From a checkpoint of a small transformer trained on Wikipedia.
Size: width 640, 15 heads of 64, MLP 1728 SwiGLU, vocabulary 23769, 94.3M parameters.
Training: a variant of Adam for these matrices, 630M tokens.
MLP neurons of a small language model. Each row is named by its layer, matrix (gate and up: input weights) and neuron, and shows model dimensions 213-425. Each number is 128 + 24 x the weight over its row's rms, rounded and kept within 0 to 255. Numbers have three digits each. A neuron's up and down rows have the sign that makes its largest values positive.
After each neuron's rows is what it responds to, as a language model described it from the Wikipedia text at the highest values.

L5.gate1640:159136126128147102145143119110120111132152125116118145159143100100131119152143189107105152114113142116147138097143119150081150100144156092100113124141131144151102123153112104109109158128151141128142162149164126122101096138138122128089116115155127168144146157132133142140114148133131097171145170146166112152189134133165123128110167105086147137125127143147118168093115136167128163108099152175139132050123129107109121147112121129138185079111174111162139137139146138123109107138096113141146135143114135106143093114139174084070097166129150147108117130102118112126157142079153107145107136123074159089158140157120114090150090109134133127139150114
L5.up1640:118132133162154127126094115106109103114117103095127165119177128106133121157162133145132113115149149152080111149180142128120143155138105146154147121131111099131196127092166173125132112129124078118110089119112172145112118135139103132141101129120142112188172152108101137132132132160126194160138178088128139160141097099108093161162123086116130138134104130124120155100132155147102144145130110115125119152150125161129094140101113116141114122146085154123112127150106150121113159131117186092136111136169144090099151098142103115114129125108126101132164096166116156113110175165116141127109161119132165156144121107135113126158124101117149156105134128
Stat-table cell separators

L4.gate1181:094110125111120140105117122098150121095113125119144122104090129158102108118155116118138100153105107134146142108124106171096139102151123128118125136130124164108137194126147088093168157123114109141117122121155114134104151051131117122101091104131106119149108157119098120149101103115131095181138161117151130136137151134108132151121117145108130154137096174129136110131143097166158089126151117121106172142078143105104148137127111167109109161143134067133094136118111114164122133113137123168103133133118142159153064087143128130123154132096119126153127133172100114120119143122133146110144119162144117148126130115123140090112110151125144127132148136
L4.up1181:131104119143134127082150116137112139147099179111147109138119128100149117118122146109101148143127145159133139107152122068109152117143133138161122098114158103160157152175129164139140098083138183142118117162149148124112141144122093145121163157096161117109106124067099150132134117095140095106093158156138125134133162131102134090132106143115121150127167130133134105137150123120173136143156128138125135115184135149135120103161130109094094153147156177121131166137135128145086103083134139113113105107174115109137126100131137087139148143133152094139088150164138104129128141138093128117124146143097125141093143068135109153112124159144139102164148129
Kinship nouns, name fragments

L5.gate36:117133132140127170147156101146052135070137129132129115127141105135101107132102127155160149122152168114129110114117109184114122154145111140130126152118153113121126135150143175100106123133159114158105119114172129139118160153148171142103136179131127135135127141134109122111174110112104106155144117138172084130128159117128090109156165124100101109144111165156130133076133138156136139085163132119118109120100138126121132153114116138114089117147156097108200110122143143141146099134139133142197150154132140128190159105108163141144153150091141170130108092092107126138158118131114112136137144102094131120135109097140118140137119134058139139163118139
L5.up36:143146111090151171115136144131122103186140113147140137109132142113155166133140116101112115115142161133138117116155095127125127132104056130099132176175122135140131158125151108174113110164167096115137157090144134110086204132154075100119085143138064153132144105145156128140145148124111127131116084104120126155147141128136130113145137123113164159116112149144103137168067127122185150075136128158158146165150119113154135107124134102146092166131128118127127109149127148164145128133129140116113117151113148162068126116146128138101160100118106152118127095117171122161145142130101108163120157114104149153132145163152129109124085105113122145151142057
Completion of split units

L5.gate1639:133128115110128117100110123119153162104134146191098148119143129120138100119135144150116124164158149151127146135101179112133132105191124142136134086132119159146124134126108071073133160113108142142131149095168127158112156094139145113101106093154135107069127109124103131126137099123135158123159104150165109108116132133088105139107133084121120110113111127157109088145112122120173145120132113156092161125102123075125166141127144164134099155162119142141064105139170132115120122130131149169118123113163148133148143134136117122122166157144127113121141115148109139123112119125089144123115170156152164122159134133133094118150139114129139100117107169
L5.up1639:112138153186134118133113077129086101115128103129144094143103130075161080100162146112086142190125175150146140116159149119138111084082148167117149116154115121160119133124136115147136125158118169155133130134110126106113130173079105113150152126137084166156101132103124131103155101155099142096109117125120150133123123140091140142132142099126148145137164132109152137139103095103169140119160122107118155073154106116110116125122095148124137108133136128167155185165129145132133133112122105159126110162094108129150089108093145124115131150169076118153172131153205118169134119106123112136194128159145129140163126119136100098106102104078120117133131136
Titles and political entities

L5.gate1201:147116145168154119112130124138121136120125119145119118147122092123131141108118128152123118160108109109164142113123128126142114114117144133150103143114137133080139095069120107119140193146135122107135147114146116135123111120095130117167128118084160114157115105172136108150117115081117123148161105189143096156128146122149092111121108127121110164102173143128110072105112126134112137118148126140138130127128194117096171128145171139117146174104094141124057139152122079091092151076134159125108112150112099119119139122112162109135080062168130124151131099093095132129154131127110121111105134128101159109164126091106136099093087105152122116136110181
L5.up1201:141125151135070109128126155119122176129127139121115193113102150136164139159129095133136120132104121158106151133075116141152148087144151114184144108118126119081079112102126194132176147150140134081157136097107107113124120157087136057159163102131113166136107152110109187164101118130160125123127094137133110162166160106121122139084098115125108108139124155166196153127143155146119112186131116100123112126120194143142140123143088121113130073134110133110104142140125121092134132130105159119137116120092118101140089135092133123133128090129107114122146115116132113163129126143134149093143171066115105080133122107186114117117118091108141112149101129
Table pipes and word-pieces

L4.gate568:157104121159101112154161116105093133135114151134175107128126094183154106129129156108121166132144137143129134093144125109105145113166128158095134162144138085133132155121141079112107127114136136082153123081190125162128137128174144126101088170151125123093156125142150090090083142155079123087141167151107140157093103132112108118114109166160121129121115136136142121104151111101147098152123105163117090112113085125166131132141169142132133157083115077128097128114143155152153102110168136146119103167115125126151116137187090158105117121141152097129093130119081120090097144145131161175136132165119153107120131089112112098123163135102119154105120126
L4.up568:124121110109154152121115142117123123122166161150133147136147119108132129153102141136126133088163094163123132082146141133158090126128155123101140096143166081107087121133140095149098128122116142142133115083098118115127127190132154120140177130146087140143126150102130127072145130136139144127164110143128133102090104136115130068154156115096091086102144125171121166141119133104141126148157119151143119138132155117126131108117137140133149119126121178067097109145077108126143135137108146129150117111088150125110138141100137099115100124110135109104119100058153165140141119107137137097100188087095122116168101149162149117153093128139100109107124108
Names in headings, tables and references

L3.gate801:099117133107125151093163120158163130115185111098133117145126133133086109118089137133118151138112159115177085139141169105104141147132131148147125135153074154152137142143136066137136134149130119135114155077126161130110127114112110131130094149095120139145150141156136131144142078135143084131162113096108141121160116129087143142117143143140113163105113194124157177118134102134139121129165117155105096149121161106113144142162080102174145124103105154125117159105149096116148118120151099144168151123110080110138140135124083144115131129122107121117161152092134116150176105142108131125103138126110158109103091117112110114114147126126137134114129161
L3.up801:109125105123114179155110114163100132135156134104127143100124106111120137120099145133101154143129179108156095148101168171159139147129117160131064129148073136091139103123088134142144128102109141135111136152126134120123137139114138140145095118110130124124136096152122186122099127173161082173118149130075123147155133118121105101159118134135117154148120157166169160110157124109173086112128101162122128136143138095164116122082097176136174108150126135134150143132107128108137140141117099133137142162143121172149157126100133100105135144132151115150170115135080146159146124158120140143113148098121114159161136121118109103106144187116147147128108145
Table vote-count numbers

L4.gate1381:135131107149142093149088162170086125087087098095106093134125107117113142180166117164092114118116161154141202113169105110099129131144119103125127158141159102126131135109135136133157150136133067109130076084150114106130116127128146112154167153151149170127075156061167133132176127130096144131141118121123129158134125104141120161121124122144115123126181097171115090123119161115107099126163112102124116109153142096161125168153140136155116085138158086070130144117104143143154128136137080103125095144094112152080115164088139162138112103148112082150114120151123156161146134133110097137151159127130108073139119105127108113137127063116152123127113132
L4.up1381:117117112145132104166137109131126105150134114170164123119134160120132163105068154100112125095098139125140091146099139168120121143131142071151152108145132124151153116127087148106143118130118108150147107108112142139160098120135151106128121142131158158167147103066145129122156130131127090158147117158132123124110140080143093113103129141086143161153129097109106156099161129112073125131139139087133147160151121121136126106131125140096123113120108098149087126143119095093108086120134161079149108144139117121133110137121132172125122098161106168099112117146139154121114116164143111114112110070117110161154137158147107103120135163103096148099155082
Table breaks and sl-

L4.gate278:120142147098109074135108140139122114136096131123117176132137087157105132114103120143146159117137118122168120161145134143115122158139103108109178105139145094074179171128139118145132149082140128140061095161095149111128155154127100149170109126133121139125129136129172139158139097141130127141138170098102146094118100177123114141132091133107166144174127135136103185156101117101139165132134090078117145124177120128121096127066108159128162078164124094130132128162171156144115148138121085115153152155113126189116163111116127110103132119091092138128106136059151116142143135114147110134082093128139095079125162087128113085166073164111142144141134171
L4.up278:126102180102140118115099131150124171113156109118125110116125174135126104107124138175142116130120128083157132119104130121148121192116120142102120079162116115130119132102125113143175144105090148133104138110145155146148155151144105146161173132143158104175107139128135132154123140133132128144121095159116110098070120123088071114094124103182140123144113102113172150164117111085136141149117092130133155147123093076133120162130133180118185125095067147136109174122182143071110123124145104154149128145096104106113128116157076115120148106091099107147148135161136132116134131128146128115133152098147118109153150141146125133095099116120138162157103105
Numeric table cells

L3.gate936:133118134104157121079130121125159129148109116139129156113101152163163126128130137098120099141124121141145106157127125114154161136122103114099112102106130090148139128100171151149126142143097135146124145131132128128170119138152150115130084112088156138142129117141156144145086146132090133117124131133144133129133144146101124097152125100136152099120123102131145105124155125142138110140140115146116156108097105159095146105101149123111116136143134162177154096196114156168200155092130141133145129097178103140091099119098120122145107182105103141122118116159127124111138131151104154116100143113103110081152131146156171144079117140089106139123154113
L3.up936:134147097145115139127139118149139109166086138140173130124088144141139142137139156149097132083159136132104169122133100148128147132189129046133120170142136118122121156100112103116113120128107127125160103124144131123134117131142110141151121101132146149158149140118154135124145126129126112075122127188152077117133106158095146135105136132107119155104138135131143118112150111115073102111178102129136152120134091160125150100176100136122162105116140197137116131109120117120135121147137109151150117137118149138115081121105146152099118098154154083127133168081088136091143101129145138165151117122105080113123128141118138120164126122110138096100110192
Citation and abbreviation periods

L4.gate1061:124121140145130143111125150145129162150062118066083135140104086091127167080140162108138111144150138106114084129080165144154130137121097140180149120174090133134144146152127092118114125109089120103119160135153123164150162135153149079130081142100169116116123174152165114091188152129141167127158175160127109136083133111138103111125133133109089112128127143084144129123125125148154103119109096113101100143135145128114137089157125105168156132127133131127120117119134098182103145117122112108108138161139159123123147131150095109126167142118102123149141128151113097113083102124126157096125131112150104148107175147138118156172142180175108210141141118
L4.up1061:090127129132097121163130136117092151143104170159168106128120109144166133137085125123167103117141086091128105144125101105112089145101123139150159152117156084153126134099130122157150146053119119078184118134095127091157111142117122153129168113173118161118120122115091126119126129147078155134104077153100151148127147105137156115118076164066136126162132105184096152107149133153132117134092126149129103082148123118100151138141144126181134122131116116159153059142104126101113127120149180153156139108117107118123115079110168122121121110134136183097087089117098118136133141112120156128111159170110127122135141092117178151138113128143127129120166110
Mid-name pieces and table separators

L3.gate1711:157132142112133134081093100123106111144117143128132149120172141067127100131117147101120087131138139137164120167164112178149114119107141121093162141119129146130078156149131107163098109123100165106098120133088156113142168147139159134148120119155123150124137186112132132178108143170164149164159050147132148112117126125123105115163108133133142137138188121107146102107173146122120115106123101172137149129135130099148168120077114099161164136136110121139100141152088175120151138117097125078122141129136132129132144090154116153120137122140068129117137149113157107091128141141127193130160174160158126143102155148128122132128135118180129137115146121
L3.up1711:103120166122156157074165136135106165148121105120163111116134122133121096161121127120138120154154156109113152107150095149109118162142160114101150114136130115143118147130112124148110134114150096120130144135131136182128103095166140125105122139118144135113120154099122148139155137118099130124141122130131131125115159132117123092141116150152155147123110153139149188105083130142134110127154123130121141158149136118143133150127099121129095164146173140151144167131130120118140134112141120129119152181153183135098152160125134170119123141098126116176171174113143141202092120108086134101125139145156119143181142116131120131123084129127135099097092084
Mid-word "-are/-ache/-ere" fragments

L4.gate1038:106145115094133142136151121153119090144114111150150160128058106132128128087112150092145119152147187087135145176144112122104132128142129150151122118104115113136188109167086098086117075129120126121101106159169140132141117116119123135116096156126087122144091130092151107132115126112140117102139139127123111150114178121132104122127152105127150153144095118124099147109129110123120131109122139131110136116161167118158114170082144140141138157145150094136177121162083162109149132136111102134146132145143135104111156108105118117119143227133133123087117135108132145164112111095135129140150172140107150119132160122083114142114157124098077141140141105
L4.up1038:142151153171110138122181157132153105102131137151153154095126096125117155102129169138105146139156132124104099138154131146149120149139131077141085135098121154137101107094098161091147098098154109178135158114134140150110103162128143151117128138129134157083133157135143143116150143127139130126136157146175134142121085165176173130116146161078133113107118157085100118120118114168144118046099129128109128166125196149139117145084116124136108112129138131113202121114141106141111094120112130121134099156108117157181143109119132150149123147143117110101124118112140125135139141133130138106121138126134154142147148112123131124139080120110118092146089117
Number continuation digits

L5.gate3:117146115113099148100110147127108071092180135165156140126132123102098104155134120132143119149166166133101135136143116123124154140140126154115135118130118139142180114094135164151162177171143116083135129171093098123134121141096086067162148128126149107111089185119106140157100126091110129064154101086156105137113115141115116113139153109141110085112127103149147122126098117150085135156154093157130117115155067095137144144141164123183098073160091104155141131088116162126094137099141115157127153128131133112101107144149119123095144130110134142084138166132105141127115157162105106114138148140117141124147127152160156157167130083095137168088123127
L5.up3:117095117107106166127158132109127143181152085130123126130113139158125192169142138141126097149122113154147138139143117116124152141092149118136151112116143168129142153141106157123154120114108142142103115090120113125141093130105099146113140116083133130145123074151124134120156098152130147170202189142128126106124156115135137128109121142163164135130155122153123101147136157141144139160120159143150142143116086144107111172137094133121142138129177130077146125113123113117094127122097157144127166097107140140089134105096151147151122117126083133142172104164153111133134121121079089126201171156104145133084126088155083113081093137138155094139137168
Indefinite article "a"

L3.gate895:124153111145129166144147107100104136142105180094101102131177149125137124128118066148143127111148124111144131183133100140114142151151141080110154167134153132169165100107131112131175119169141121163140138126111163114124127136155095152096127131129106141160137131110150121101144133103075095083147127135162121131118132172113091149123122131096155112112105068127113145114092128095118138149100201141108073110146182133146116132128114093129079066125135091131133166134090126129140123094142166140160141122135123125117138173141116122188138123094110136153113170102153158130164120121134115118154131131136109118087124171124143113133112173123095151144128177
L3.up895:121102092123130110122177103157131131124106099132133127144155108094113084136090112137130146144130129105101175162143102120113183107129130109125110144140159109133123152083076134146164147144133131216151137111111109139097117078092110123103160098139110149154156126115179154114152160100097126116152094127135088096068132125109118153113124138086137145171136122157155151157101125130117116122104094118117098119123170138118150116102115119120150171126113095135157149133109136105137153132156121113095162123200109140136115136118117143144162163124144137151107110108099149129147147125163108108131159139107174137127131135067090084141159096126113103152097169
Paragraph break tokens

L3.gate1092:133173141129140116167150113181126113120120154131171106084114126099156153126146108104145115114121139126131147166113114114124101131131121150128133111118131145118124180119152117136144179108162103146139153111130100170094114132088132125117088115184115120115133138083112120117139153083159135098143138120100146143148120091109136115135148137126113113126107129121124108105149166094139161169135148141115116136092143102125110135090122124143116115169120093113167113098113150129134151134135124112124125091139125095141115149138150143122118110107141136157143136123103129149120127115105024143113161144104098131098114118116133122074142081087119089144102097
L3.up1092:162153129127155106108178181080128134096109154136171165170146104153147117154220131141103131122142163121132094103159120131141136097121144110154102127133117114154165127168123111144154129187168081094129153139121143112140097123160136132103115139133093122140141152094139125176111163140115130141116141117138100118099078146177145141129122104113117077122160150139125117104112152077199153140105096116143147089084119128108074114118108140116110102151195125151159127130112110125162125108121153121143070138160131093137137142122123156112146134138098176128142098133122128119101095145115119131138150105082137121131121136135171089070100098091111128140105102
Decimal digits after point